From a checkpoint of a small transformer trained on Wikipedia: width 256, no biases in attention or MLP.
MLP neurons of a small language model. Each row is named by its layer, matrix (gate and up: input weights) and neuron, and shows model dimensions 32-127. Each number is 128 + 32 x the weight over its row's rms, rounded and kept within 0 to 255. Numbers have three digits each. A neuron's up and down rows have the sign that makes its largest values positive.
After each neuron's rows, "fires on" lists the tokens most often at its 100 highest values on Wikipedia text that the model never trained on. A number after a token or word is its count.

L17.gate21:164121142134109189115069136182171087152155093160141159136134134136107118157111105119136121160167123098131084113135130094078197165088101133124114090083105142169077123160076130197148185155178127122155204173121123082165138139180140204129128133127140096055115131085151150109177126130144127049
L17.up21:115081112140131115075088151114183134090085096161126136116104134123167093079077116150188157144149116115132137120131129110122107143162121200193153156156136157076149142180090138144093124103108148116106195173073060139061112128101136112068127185105079184106169132137143133167130095132186140154
fires on: " " 34, "1" 28, "2" 21, "3" 4

L5.gate216:151101134134108149129177160148121111117147146130120171119134052148144124117149101120158067123110082117131132098063105131011071126133150111098137108111156129155150132086164122139099099144127138132153167139111121093130135144125144120173113101101139073144104197146077146177069142102127089138
L5.up216:136114128114152118140147128153123128081121157118101158080092114107098111139163101106110198154144148121170120104127106122105122077153173131160087139064126146084048076111091113153176134084137101108109166117141123123162113085112155117185143112102099109168108131147193097140113120076150114105
fires on: " Co" 32, "ac" 13, "s" 5, "a" 5, "vo" 5, " Bu" 5

L17.gate539:132181133093064155203126116099106114176137123159123131152177159186164135120122109124115104114161180095101104109154133158085100200095093105121150141085153033086131144117044158182134124100123080139169135133115167089139103135073139080132108088203122114115120153086126112087129169130113089170
L17.up539:124060189110139176099092106188135091153094134071161155129104161142180079150114150111120155134172185093129081124125136105079103118103129121104135176104097100146131173112083152169077144082080061136148143108107111118119107120133109178134098095141091079122123160096143118104131136118104118105
fires on: "," 91, " and" 5

L9.gate15:155154211190129077109179132143139098074143108122097154148126142079103105154142163146085038124107155108112057182123126152127202110099136194060144151149082098085158184127121065118118161152137120112153115149143087115186186132095140121110140141123165141136138132084140158105061167139122124105
L9.up15:108139192196157099164110104135145112135173103052160114142086133194144132097041094141121130129140128136187114133150117141146099128115104102174145152120103150174139080110082084098153121106179112110124157104152185127105117101129146143164145074125142152172148146111149097158163188140068130145
fires on: "2" 54, "\n" 42

L5.gate531:136136147121133129114096124069155155111137109125152120106122112193112105093077158094153134166110171088107107131113168173141184123123107142100122142141156137085144190159123116150151153228160125195132176094178135135148133139108129106083104131143071110178170144123122152136138116172125100141
L5.up531:175146171084145173108106144120168120125113089071154121130110106133144113100092137144169143184153128076064124145135179209141131119095104107080117100101166196090125148106146096134096141170122153165155173116166116113179098147151147129110144076143090114211142155165140158147190092150165120109
fires on: " until" 18, " of" 12, "ing" 12, "on" 10

L4.gate36:101134138105094133100075129091162065078131115122119098136119116159125151145117117155141134146100153043101077097163111140129103149146092113122161123138084073107149090102125078142135135097124153157201169113198107143070137122099112124131161126176127149135113088121161115113122156120164154072
L4.up36:141151101104148179119136114134131103090138148099117160175160100191104143119168162109089123165091128111138083085132118148122129082115048137147161093135153128143105127114084121100108109132145175135163138084084074210186186132161148083089116110154127094134158129150162114142113094156140142095
fires on: "." 64, "_" 10, "i" 8, "s" 5, "e" 4

L8.gate557:088145177166119158128174154134136048095120139074142153129134129150070157108138119106181105090102159134137134155117098133117056150166160110095080079089153101081184121163102161099099101150124110095121112062131155115136186174127156170148150188149147125133133093122140153182099167088152123133
L8.up557:115090089152126108076109104119171053171116077083123128083141115126179089107146116169193128131141141149174141130118168137144132099106122100087163130086150130118148111106113124079074116192111116171143144172089108137172171132127147132104118114182116115149076153142087184147094141173151088131
fires on: " |" 97

L7.gate163:120151099177193182115104120176134144155136135084147135117146093118149142099093161113127097148139190136151159120112082105113136145168084104107138142103125167148120118147108166075135112131068088077109143168133114090139163128073121127092109101117175139033151121174084153160068094129155164157
L7.up163:163216083156136098146101179151106125132119137079124128106161180096144108107106118146158165119118112165122142149124136100143177085153116176097101161170081158148150151133163115053162096178182120094118186133190136093121157098101154109093143188121126109083125099179155140132165162091080112117
fires on: " K" 58, " P" 10, " N" 7, "-" 5, " M" 5

L5.gate400:150203104160140144165093164145097143159123138115147088144105111054118136152128176128064075103118144113131153149121127079175095153106125131078145080143163151163129160161111132153128125173115167138138168152150117099144140151124114194129110190111113129120145112130133172152102158105071131068
L5.up400:121096109126131178167102146218153170145139096192171134146137137142114132113120126048126144128176132131098105181098140081090182101109134141173136114110116098123166146129141163139087148194140096184157143134130134098164138187126126156123137172133120091153096110113155143155065076156159119131
fires on: "1" 34, "0" 28, " Pri" 9, " pri" 9, " grand" 5

L15.gate68:171149193100113098133183138163134115160126120148093175118119098117185171180141095089062156072119096146110083144110131155094120151125130129076129092144129122100124135134141102123166112106153151086107185129114161134142093135163128103161119176119150144102130095148096118164106142134121198065
L15.up68:160102174070162074103150142108108087144157150077075165122140148141121155137131136144095145110107130147133099136085180165126096149122124151112104125139124131118124159133108151116050157146124110166145144071148117135055114114124179078050144160145157117135217145152140105140128129144134153093
fires on: "a" 22, " me" 14, "Ma" 12, "ma" 8, "mus" 5, "se" 4

L17.gate345:097130110136088144186146093111188135063130138169096082078097200118138103134117102094115128123088155107154143188075129189096136144134103129113158159151069169158184126108168121136158132140099135115083162106143113095120201101109071155113116142087074164109128124099142101194138103117105118097
L17.up345:135122163106175097116146129136163088067117179143138087165164039162131099080156141102107096136136108136163139087093132166066140173161121111131162156092136183139184113180159167104099177095142183147139125113173095139112117192117145161104157117174167150078151064121160120127107047102122144130
fires on: " at" 35, "5" 8, " in" 7

L15.gate460:135133146122097075135136152116209132114177129060129151110117129066134125137110098139136103123065114112071096081094103109176156140134137084082150142084174134120165133155166121149098176158099173117097190133150105090140152061116158124104071106103135185106133157134128116208193128119139171122
L15.up460:146079164126147052146151147141128092226117157113096124088138137081118111101059076114112154154116141102087087138137149087156163137095139096174142148151108105120100147066182135156161144139129100058120129101086102111190156111176091149200140123113092140121133172105140106064091097047155150142
fires on: " (" 49, "," 16

L19.gate117:133156136117132079109157197097104173121181164177101173100144119127152133180171130088124175132148154127117088102176124142155102124142154176093142156121144151102144182095127094100099129161118162138106100162135089117058113035160158159127178205121104138168117145092163131133140056146149141098
L19.up117:180073092149143109164092201105063156094180087159065151113096101119097078115148077113104156220094121072120148074122111101135140135132143109200169132122099178126094151095181081158097124138064085098116185093206067096175119066121140154137125203151094145125153168138117051126118138144118132134
fires on: "1" 44, "6" 7, "7" 6, " A" 4, "2" 4

L11.gate345:096150156181151158099211078146105104115126130103180176140100162133110130124148109158129127146090122185119112086197151121142138171206138121136123156092155084136151137105091128120126165085128123087182141040099124110122112114090137144134131133132112159084111128101164103150118141086103124137
L11.up345:159112127125098144187167096145111085113126107141106181105196175110131109159103144147190137092142099119116096126119138142059150066118160085104158160123151128164139095118148112138074148107191181182147127153095146107141151053064133074108145098125104063079135097078084135106198092158151165097
fires on: " |" 37, " W" 27, " L" 9, "e" 7, "it" 4

L3.gate194:136081102114178135132110083091097077096141168168116121170114093144128088137105123124101097118072192076148154113137118155052154088124135109149127070156096098160150083076047140087136113158126162143098123142124073125121156102146124104131155078162132144157126147171140135108137098099192160121
L3.up194:056113181181141154142133155076130127158126144125147077142162126136109188139143168112146146129130142097102129104127152062157188100138149094116177130147158078151129183078079177133147097142136116162157115168094114149131150137176156096095161111117172143158132103140107066196097111118126110102
fires on: "s" 17, " of" 13, "ing" 12, "ed" 10, "e" 8, "i" 7

L15.gate512:085222138130135165110123136140165104149085153110098175133115149142110187157121081121112079127159113104093086069112099088170083151122162144115079130124165157089167076148100135126146174110094114097150131109163108125154175060105073129143113095149115110113177120123132120119153111102156164185
L15.up512:171054244109091081126171118169123175162101155087125170162121121080128106140117150114099142121147153116113160078155104129102163179056107122153177163151164131121108142196174178155161129156122121143151104097120132136142086114125122130132092155149159185099096127098121080187150130124113157085
fires on: "," 76, " and" 6, " I" 5

L3.gate199:110154074169087047125156172122152120062108133125123125132100118175109183118115122141130101095122189082162088159081111181157142146150110104134207168141123136111091098162117126155111102146146072159121150158048117102142118135121120136081087108152133151093136089118169080121099120119090167139
L3.up199:125127057137089066161113132155156123111207165123153126158101127104113208107104089101129157128122143103204151148060154161182132178172118139157165125102083110138137120153109147120086110142122072162115155118102135085099155180142103124102054132154101148122091059081163128086162121138114152138
fires on: " p" 30, " war" 18, " b" 9, " f" 6, " red" 5, " environmental" 4

L10.gate257:106150147120124139125149088107177084138129112135105174115144083105118153115122034069212135055175104137107161144130144161024116205102194131092100153139138134138144121089097099200158077143143135146095169134123093128105134110183143139085114155081125132095151159135138089129132077130164085160
L10.up257:139096110094101164113140137174158113157101122132142138100160133177161133079163076111128149120112104128089161069105099157050121242115171081140122163104171147089146103152134108138145143123164129122165154121112150167126209110154110160126115146138147112133176153079123118139102065136136153146
fires on: " In" 22, " years" 21, "In" 12, " in" 10, "er" 9, "in" 6

L4.gate602:094196073103110137165081091091146142141132128119109077101134142141070156135150137060159170183128144139122058104139077135133124145116103115139123129185120138127126169133109135126131086127136129078156137155143203127104105106187110159115116134135147138169116117103090201103116113128141101192
L4.up602:120162069086124137158108156092137187136143119112165123135133143091071136171125118080135184140123119113128112083113130078116163111095177137146105126167102170110124088091111173115155075110091135115197141163133172109091108111143154209100184155131159100105123108120094225122133116132180095125
fires on: " life" 15, " days" 13, " years" 9, " people" 9, " individuals" 8, " children" 7

L7.gate266:175064142048125117104117097126117130098064154104168126145099162057108151131085094127141136151128127160089110191127102081146136133108132140187116115156112119108093104155115082188077116108176136107116149162087093173137129162090130147135172123121086108130089119138095090197096113099126080109
L7.up266:116098152021160139175125111106048095100079084098147128163096146138087169156162139114131129190103105153136129134123173084123128115092084152188186077131092118117148146089131116130059135089189138091127189173120128098119122143097132092146179152146088165191090102124101094199143170060146116088
fires on: " Final" 15, " race" 9, " Royal" 8, " mountain" 7, "matic" 7, " final" 6

L4.gate389:094152076132156109095066091123119109117122192151080193075117133141118110103125129122136125155145141129110086175121164121115078131142133082161070128122115128099169161182141186181074089109099120101115100112120132117081092159144136123140100179135084180082224111118153107114160101079093156136
L4.up389:098167110065121057074153173154132113131129090111121143142157087115134106126156095113157150077175104121129125185171186130156141132171168098238118194178093077139092121155099116071157123176067087119118035101114099120081094168129172090129104147097120129123130081195148095071157173112108162123
fires on: "t" 26, "R" 21, "n" 9, "St" 8, "weight" 5

L3.gate260:109168202116082129164166102157180097109108103119138118074171071149190109147117158107047065119111096134146101139145073106126159123112112159163132080118149169184158121126156131119109087130166076154156120137112088120142080129137124149078110120140121173153168134089094121071148111142084114168
L3.up260:133142180109066147150137084162224109132130125090142129050145105151160087164130154125112094111149105078156156146184113091133155105150114211160127121132148200208096132111138142120139068150156119147127138175096102064113143115103130100129113111118113207159155131115131120092110156154101097153
fires on: "avi" 22, " major" 18, "vi" 12, " important" 9, " Pro" 7, "pro" 6

L7.gate140:154156107102135110038128114091177143168114106124117155127125143125154136112121155090115165094147157128106093122114141133121157056185148150133109181126093179070154134156200130117126155168096150196134143118133127127188149116147114116123103202080123138107116096133069169118119153121162120144
L7.up140:130168112139149117108128122132110095115145081056119114159089155145060145130144077078111140126135151171153187117163146144126159061109116141125088139135058149152126097160098057116138134158108177137124118121111131178170102092193129077113147129134084139181106090121099163116097110179178120129
fires on: " of" 28, "ing" 18, " between" 10, "-" 10

L20.gate87:138226110136147151168096172143186142096124111180085144081146139140117127146088174147120072155129090156142158109137170139070121152141114074146125106115133095098117127147103060152166162157142129165077195205129099134152119108161156176173113152035109074118093124081140187126124085112083115099
L20.up87:127160120101165143182111120199143118091168125130086184122140192131155167130094189139159144149104121117113154106134169086057090178144122132154095120130160152083166073109081072143060162142091034122157135167121156086118132090137125142106134105095119126104086142152049163117085050140122146106
fires on: "1" 29, "\n" 29, "2" 8, "0" 4

L8.gate182:159133146146132135086103047106170118124138175120106117124091109114141144105147134161067103095147101146131111118113148151237139084138140110098095195096139100116124069091101134117120156135146094159054183133160156154167153080100127121147173151039081146148132144143127106171128102128084175101
L8.up182:073162153144125153135134147115104092149141127091112136139169185131083166121147108048202168129135124108114158138066097113050074159116129131175168143137174170106064102144124123139180142144143141105170060107144099148141171165159139167089063143163142143073055088076138134141121175132126103159
fires on: "==" 66, "====" 13

L3.gate97:160145109044135096174122112191141163169066108092148117125124118126132072175136109104097158166122123127091143088180125119084121103113107185154167081192145149154156110086133172091155135190146101161093136145134121129106150105141132128137195168106095173135094139187120127101148028144149160204
L3.up97:119129162060099095130152126191125153116059132101117155132162181129131021118075135121094183192137128165086108166164114143110140131101072151122127085135125148126170116117106138084160108145156067099117113187122067111092141144119132140128119141082067191111094083156095135107132084128153130118
fires on: " pro" 31, " Pro" 19, " Slo" 16, " Pri" 9, " pri" 8, "pro" 6

L4.gate103:150105139172137134130145155126109077135195142041096097104106120191135126140127127136202118143073075199175137134150139112062087117178146142103156148127078140120123079103120061152142142160127124131168136173137135120133065117095092138062166141148073126100150117139099105165065142143118100117
L4.up103:172108149129134142093086176122111090157147155120120124080170122153134174129103109164160066122124124092128127071121148063149151111087154141102137196199081078076106110113150156104164109125150130096151132125177164127133124134145136170110154107133210122128189126125129108074089037152142172149
fires on: " Fu" 16, "in" 9, " light" 7, "pi" 7, "all" 6, "press" 5

L15.gate233:122147180131084113163151070116097164095167195114118123172125092134085171090100206099165175119125164176097106111085067161151139078124157096138166116137168134136142132072097112089142149093116118163120179154148150151108156141151170105122164163080108136123114119167120177152168107144165162130
L15.up233:118097122124073089142113071101147165097076200056122118194111192108136080111141127098142130125115153103138135116134114158087141125140133095087171201140117093085163152125144098058087168132138127171095154098127181190155133126160180120149138174099137113139148120173061126124175147101113038111
fires on: " (" 17, "3" 15, "0" 12, "-" 10, "2" 8, "1" 8

L8.gate578:195152126141124186135151107154103182164151128139137113065150050091116116152036149077125068154117093128121133145189133137203127119168156144161092156170108087182145127128095125168179121093144137083094176145126134133113181204156177091119114134119124171143119081163058117132077190160106137100
L8.up578:112139074171132137148179124157083122117087163157113151147173064102120134138119119067066079125073126141131057183122177165116198171154185117161162122147099111075166098167127137124120122112181111156115088204096196155148163135151115129130140126102087120147173090159163131083110146097166128184
fires on: "." 51, "s" 12, "ed" 7, "th" 6, "il" 6

L5.gate96:144120160119147094094150108138117177124169071239167104113111163080134192085122115104174155163155156103138168107132133135158167139094172121152101089125132116106125068111108103145144135165099164126142147108121104072101095151114204114176118144088141142226130166111016164171102120195132214123
L5.up96:143137148146105128085075136159116080203144152143082128085174104128136124144097134157087121182078138154122110134114171127057091128101164125132161154174081148159142064146109149194100115075078086130117103110055110148124144128106094107194159121217108148124140147169167129078112088139127110125
fires on: "al" 23, "cal" 11, "fil" 11, "fin" 6, "bin" 6, "s" 5

L4.gate170:135145103186111137099220189180135116156128090151169115145160077157193104169105146140171155117128155135099111161108111134146147139161188085154075130162160081105097116114128129171186116087114117099144145130124128154140114110130064130165099122084109095109061091172154100173116152124145143103
L4.up170:169086142095129111151140179175104166144109075094112146173089168068090116116117182164098142115155079124134133143091106117098163154120096135152094137095129152074108178142135138115113091098046105185139199076132137143116138150135140134165127144111104118142158140166093154099161133112143057131
fires on: "s" 27, " me" 23, "de" 15, "graph" 12, "se" 6, "fo" 5

L8.gate494:125115139106126157071067116066086188095117119088145153159130128124087147081129169125180122162095124147101200079112202103198130174097171106169133136140169121089135102129095123157160043183101115130142161123067134132157119069125146074140111147125139083130087163118203111132078215104111077126
L8.up494:115062135139146152137121197091077096116090140133180172072196129157148129058171136135170117120120084117172162136178132165163081157198160118137123206158164134153175106098133089079136093104085183153147123140113128161116152108132154155151153072185179123099123155157206150111189193151144142140
fires on: "\"" 57, "E" 7, "1" 6

L3.gate511:152112132172064111073147192160142159131122164135153129092129119082150119211189083095096070158155119123117108205094149091192176133154158083124113086093148122120159099145117101187149171151112128146112138130185112108158112062172141128075100096119136192124147092140099177126119160097126164129
L3.up511:090077151140111162115172105118095208155144199095085144123116117097149143191208138068130098165099120121076139171132135121115136230127103106194178129126099101127173147129123070166126124146153102125097118117118113125133153106090083068122135092097161147084091094130090076108170144124127183119
fires on: " I" 12, " Van" 11, " South" 11, "α" 9, " Para" 8

L9.gate126:135165149109114136161099101151167208133103055143168110159117080119141095077106170066188165137105139185140102149044110062093144175105114135063064108134139113110150105124149078112115111205155161211142132120097136148109160141081145152123141146160072179123149139086166112106099135118130143134
L9.up126:096076115145116183128148162115148138113114125132163099146147141119120170105087118130131125129134104116110137116057140133195115111130149106086153153085118134119117149070113119211108152111093120073085150111105126134059164078102128172104133140142142166096153124128097148117228126105081090149
fires on: "0" 18, "-" 18, "9" 17, "8" 5, "ing" 4

L5.gate232:048121153101159113174109154177142121103148110095160163156107217158102059135162145137104119132171216094116122157111123078111143145076121114177132128144113123151180154121078161140096135135162136151134121199075129123134118114108121112144113088081130152096150098111152095154127176185145136185
L5.up232:114176090107207154121113099121161139153169099134088138138175145137108113112072147157096112068151157101149160136101188134121122146091154114136142111132127080124175163123143176126071122106153167093093153134072187081116156144086138028145082125077089164077144140130148084185122124125070156162
fires on: "s" 15, " that" 15, "ca" 12, "ga" 11, "ing" 9

L17.gate355:136171154142036099094127105171141151123106111148090143168137103153083115100185143105112111145059145199165142132099170145130133174119135079112160124131082109103090112134155094066110153188135110114116120137113133107121151046150104182122151130144151151137079143124109108156198095130097109102
L17.up355:133127157186103147083139070122131173121103141102123150143118146176099086133186147110115141213103112116120196112125100129154118141139145108119158174161114113099146192114186044125081173109100112132138213128088135083101129122108172167120121255141099131146116115130128108136223104127126111187
fires on: "9" 19, "2" 17, "8" 14, "3" 13, "7" 11

L10.gate76:157089127124128133096128094113148156107097139102131187200153098159080137130115102125137148078131124144152108136141140103049105160055131183112138111051098170180176168097130116178134132114146105183087170112118144141109139096155069112153099075132141151190115158168122083162164129120140195126
L10.up76:115138106133072166169134089131105157083089105214071086086138111168151100136165118184130136117144198136177073138170175118120133125165126131125160140169090039130149108085195142093131118089126116098144145193091179164115142184119189092188094131085126054106078194172104113124124102143135150104
fires on: " by" 18, " was" 11, " become" 7, " to" 6, "low" 5, "ul" 5

L8.gate372:168103109147145111121174103148085076106135172092085130143127044130187067146186111192114150109152109136156127121160104159115077143173124126118121124104142129176105061120118135110163129168150135145146127139215184072114046146133133136085115159090121100101166087115103158169154132111081183121
L8.up372:156163141132188092128145063159092080138119109059150125107183098156118111099113137124079146114184142095111116093089096122132082109109094097088046123080116135160083128117189115103116173107118219135165058186144109059092069070121178162087147189159172077146110132132111131097113117135122090125
fires on: "a" 25, "r" 9, "uc" 8, "ch" 6, "la" 5, "c" 5

L13.gate241:046156170136165167077114072144163085149102086070180148062159099128105182149166138118121113173120167125129142125129126149137138129129138153133131101104130141148111052164070148067094106154109109100120149161128169091105116131069092160160143115086098138089102133132152172136130145113162115070
L13.up241:132103096122134142055146123120128083120084129093166139067164141111085107101120100178176134140148130160081072101150111077163145109098137149165101159115138100125109107133074116135130116098120096098145109124137125160085115086123151142128170134167178150143158123125193196106082152148172160126
fires on: " |" 96

L7.gate384:072094146142172140121123122103048126133143179154155137157139141107129076113096108116153129178147111078131072151170094114098188151163104120106142156124144167103147170164140112106097143105076114157159150160070132119142128117114114192143165178104103131141152126078125158086104083124124143124
L7.up384:100142133171167139114174176110166097089144093108163117111073150177129092183125160112147108134168131091134163138090165123087115111154080140140091148096080124114133123071119144133126115141094111129186103091103106142143157112196157160139157105135105111084081084136124117069068051148097193134
fires on: "s" 23, " started" 11, " runs" 8, " start" 8, " run" 7, " plan" 5

L5.gate13:112164129107129132104095112166148149078100137190141194128096096159192121130104149120157082121078113147129164185176157166104103080067086115139142135148122148177101128124075104101064103141109155155138172041126105090077071038105120111149118197096101128156133163144150177103096143111100087109
L5.up13:134127136106092102106141158121143149057118154192125178131132197122145144140097097094110070151121137135110118125227161128143127111144214149140131156109099125132119065141115116188199146120118113097100130134130212113087125097121165117145109148144088158094166146127124131155198134091141165138
fires on: "lic" 25, "al" 10, "f" 6, " Co" 5, "ist" 5

L5.gate268:126114113090137110163108195113146149192080123101102164066111157071118183114165078095162136130122104099105034130146164156154127158098126114160118188079162073106101155172106093143155120150140123119067136150152126164097155161074168161143119116143152159142108138172097103154172109064159097136
L5.up268:158116116149100117181146083180132131129093157097134124178107145116093155078156154188119138098152076155137114098119120122184106155091168091139130149163116094079061130125075121139143125200092158105110083108153134086090067085153128128098170133158160146124141183155128096170140156162063133160
fires on: ";" 33, "-" 19, " as" 16, "://" 7, " than" 7, ":" 6

L3.gate391:117180094162121104168143140122097141078156197129190128145110144139107136129091095140133118106176165123186224181119125170134126142164148115159109148075118114150152121120115171128117141094118072123103141119057110088141110099130145096129087149098158126074104126105133130169073093103130123182
L3.up391:100165049123121173093152111162088081073150191084153084067094129070098145149100125128087167096124123135156149090131119192104134141103087166160137096096123160169204088133103144162130130109157055094147152120044102063180124138108121136145090118081191120118152114110162069126150108114181109139
fires on: " p" 46, " b" 28, " to" 13, "mb" 10

L3.gate464:127163109072141113101115131166147121064149111078091116111098064134151161175102164121146092135135121110073104090135099185162148144114149101108183113105113147069071101154134096152150102083122169100179142164133182122143095115061114130126197110131144085154156160122150106098206162093136123156
L3.up464:116161207084136152110145119126163132105168122112154167111110125097095133121161170106086136140154156176127100114137075175141140152084159084130188151099070147100117095150116103145178183096119136137177146058115112131113135145134163162161143158077102143168185155084143139083170109141137175139
fires on: "un" 16, " place" 14, "in" 12, " career" 8, "al" 8, "w" 8

L7.gate68:162079127121117157120139146158087144103172195117110148070134119107117067087148143131107148135118097147167180122127155146112131171130145124119110149164137117137171078119139138096127066093114091118135146133057149097136148132167101138145161107110108078044164129151086040156108107107144134123
L7.up68:134095157091070098096136125149147117148114089132172159094128099196139125125173121111115167095098160119128166128189117160104126139165164128132109121136158113099115162167159146150026096166123135138177114074114084116143131122105167163150140091123135078120038153123190163168205127141113117145
fires on: " and" 20, " which" 20, " while" 17, " that" 11, "\"" 10, " where" 5

L13.gate84:115147136120134121114124150063124097125150089190117127170099074104149159135126078124138174151176077143151119190129164207116105161121137130103101154116114114128201135069091179199072140122188077126097147075121128056126097123140149139109121082127128141134132129091121140190127156098075100187
L13.up84:128111142074103119070124183113118065154094137139100092145075159137179105151092129129091166154141145141120059134152158144118158103111106156110146067130059102137148120074114153099095135150152125100083129127142123081134185177130170154133121111145117146118124087120146156083141110146071190132
fires on: " and" 23, "ni" 8, " village" 8, "a" 6, " COVID" 5

L7.gate149:121106107135139082121132090103134100085144116085153172102118119173086184132118094089136130165128101133043095127161114140133154103079110123056144084104185153178098112129188106100082147096160117108153151080060067178182119125110142165172155119143063142140167123147149102138096190120128132166
L7.up149:138107113160187109136170153093156145113110172110155103136086152136158132123122115114147122154172126062102077098098132138134168127177108151107162143154162153136120090071175131122117060159171159091145113132105136161162139184084176176165119133143112174179128109145224091119102103145156168099
fires on: "ven" 23, " Han" 9, "han" 9, "ang" 9, "s" 8, "vin" 6

L11.gate238:139121164070104112128141099166121137107130120165161159115168074117094166126085170119131091115086130115161119133134134092122099161139175059134070119089083104154143100092087058120155118147103143156078114101118117151094100134195133131149103133118141160145158140136089136153050180077150075097
L11.up238:156150163128152076089142147136112129122106162183106203110152119045133145100080091123120156107123148169116127104147146082130112111107128142193143139119117106133123106079155101122090135123080133128127154075048157101194153125088112148138187163112096127108147150151165123082160083126139152147
fires on: "s" 70, "S" 7, "f" 5

L4.gate600:151123124137180150111099138168121136177167148156120151121095122153185129126152151110099082118071136150114140130160149108104163119124102160180158139108163120207132081193174078185143162124070111116119166121174096137153199129110193158126138127112126141108111126199106111129160065192098081114
L4.up600:078091094123091100129123149136127111120128108183111138134111071065096128108112077124106103104059122185134097146153135150094174111159143188203188145116137153122157115121126137188125152090071066103083133135133116152121095096139092135091094081131140134072129098136117132132133194106136162154
fires on: "\n" 66, " by" 20, "th" 8

L9.gate253:107070056215111120163150137147162152093088157129103112111144130120110123100118191142118100119178061136146142125078161130125090066121128117119132129079112116110154134149094117147176042119128125115169171117154181096115142149177127169117103146082121153198162105099106152117109111124110135126
L9.up253:150082096110084128211141132111115144135077150121117092126152117114083087082112122155092073086162122103125145155133126114084113109172156116128143144087189090096100117128115168184129106099108106115109145151122191009139119160145149111098112132123136064180173109124132199089091112146189151139
fires on: " and" 38, ";" 7, "," 5, "my" 4, "lli" 4

L3.gate434:133162080184110125123150141197132109130101157099110089109058088120156149111091183110109167119088141188128138065123118110130089104124145087176090187123133151115136121138135123139177141159111140123126074115165090120209113130172157069159154109025068117160192141164138143112127091104176134129
L3.up434:166116165119129152112116091093160116121115121158132162127157165129129140110124151089153113147111101128165083117168125160164134040139063092150116084094085114124121154163090112145105127130171143055122148095184149154088058151162128137142112144135128178170090123150143145181146124151097158069
fires on: "." 57, " US" 14, " Kr" 9

L19.gate212:063172128116065139109093046119125151125118139082179082091117201122143093100166132102080161187143106088072113108160102108118078120094131116123129127134128088139159157130073125105178142134087132086140177101086158185177112124120130142142127116144147171093092128103136108137087166160114109186
L19.up212:017100208098103135134162108103159164153109082075194139162070156123145130153132186150136128142116139137086111121115141143123132094168084113149160160145110081089154083139086234139133153146055090115154094153149125105120074154084140146157129106118097179086138106167146183142113148166139087129
fires on: "," 57, "\"" 9, ")" 6, "." 5, ":" 5

L15.gate260:152086126085103117153162160114142155107125144136091144116099169133155135165187120167128114148183179114052135090116124154138115118107125137126183096148112109120100091106143164113069212149126106104127087121112172132188140118109123097127121180142170090072149146061166108139144149094113141193
L15.up260:125141163145090151140092166159149130149147115086096143093132155129115091149135112096136153202113128076139130182094106142099126118145087123100129172136135110076154185133123177113093128056133074074131107086129124147075099185136073108154046113104106103086139112121137106207092092133109131142
fires on: " which" 35, " who" 32, " that" 18, "," 10, " and" 5

L7.gate128:131121176053117084100118138204088128094111144135105171105116099120179057114093103148115189102135163095102131117092175179083083085116092094133074164136111156137113111196138107114123133138109096104125163068118161050177097154131134151154098156141106141145131097123104167078084182201144139115
L7.up128:083119109138169144102106101117140101114136167130138098144120090072077085106120130134118133226163130102103126160126098163120125114135050118135073099147092095148103136159162131143109143117124180134132079085150105094177117099136096129120152159067150152096156129089102142093119145154129219099
fires on: "n" 54, "r" 19, "ell" 5, "ni" 5, "c" 4, "cr" 4

L17.gate377:127134113143139130053170122175216106117105169141143127141197167164163203146123169104072121083080109197103092134147123160146129174109086104091121162105150117146125154157126118098161177174162109133119124184098112105153128132165137163129175153022105114117211122090123144090097107131138111114
L17.up377:116128098097148134084155069144118087098141097172056097167108124144120100066129157071045097117132140137105146118113149158143111167110141178113198056080170148079189162158107144067092114099162123131087109064248112150148159134186127103101103114107167157165134175096103165178140131122135142080
fires on: "." 38, " c" 12, "D" 9, "I" 6, "C" 5

L7.gate541:136157065182127172104089078103117114141101146128182151139163083117168077037136123142104120102082119156111101151117090149186092083158135096069177137111149091095141122133135146123114077140107097143038102121172055139167196151144123139149072185099151157118165159206144166157206115133157101115
L7.up541:089155137088139101155114112141106095092087110163091109103132111135108102120160163086150138101095114144148157197091142122163133214141148150137049140199084104102124105138103126148180165134073119116109123076115059145135099040137096138143129135107131126079130147108102186099117227092116127160
fires on: "(" 16, "====" 14, "0" 9, " Label" 8, "ma" 7, " Occupation" 5

L7.gate662:141149167184088145187183156125148116128152143123122165167074128122096144131091116042104131131135104068098076149163165101139140171140123136137132121126132093094139082103108110147121129142070120163127167133124118126177138159136143211197123112124116145121109158078135132150131131162174174088
L7.up662:155127168192064161139170152078135160069069117111151132166057162118158186175137103050117140131165102074106083133154160108141089142136096123149150110118181113129184079084156139153095112144084083126125135122144121162139149155114115202175129116130082115115101148096103146144137095191179143111
fires on: "s" 43, " years" 24, " time" 15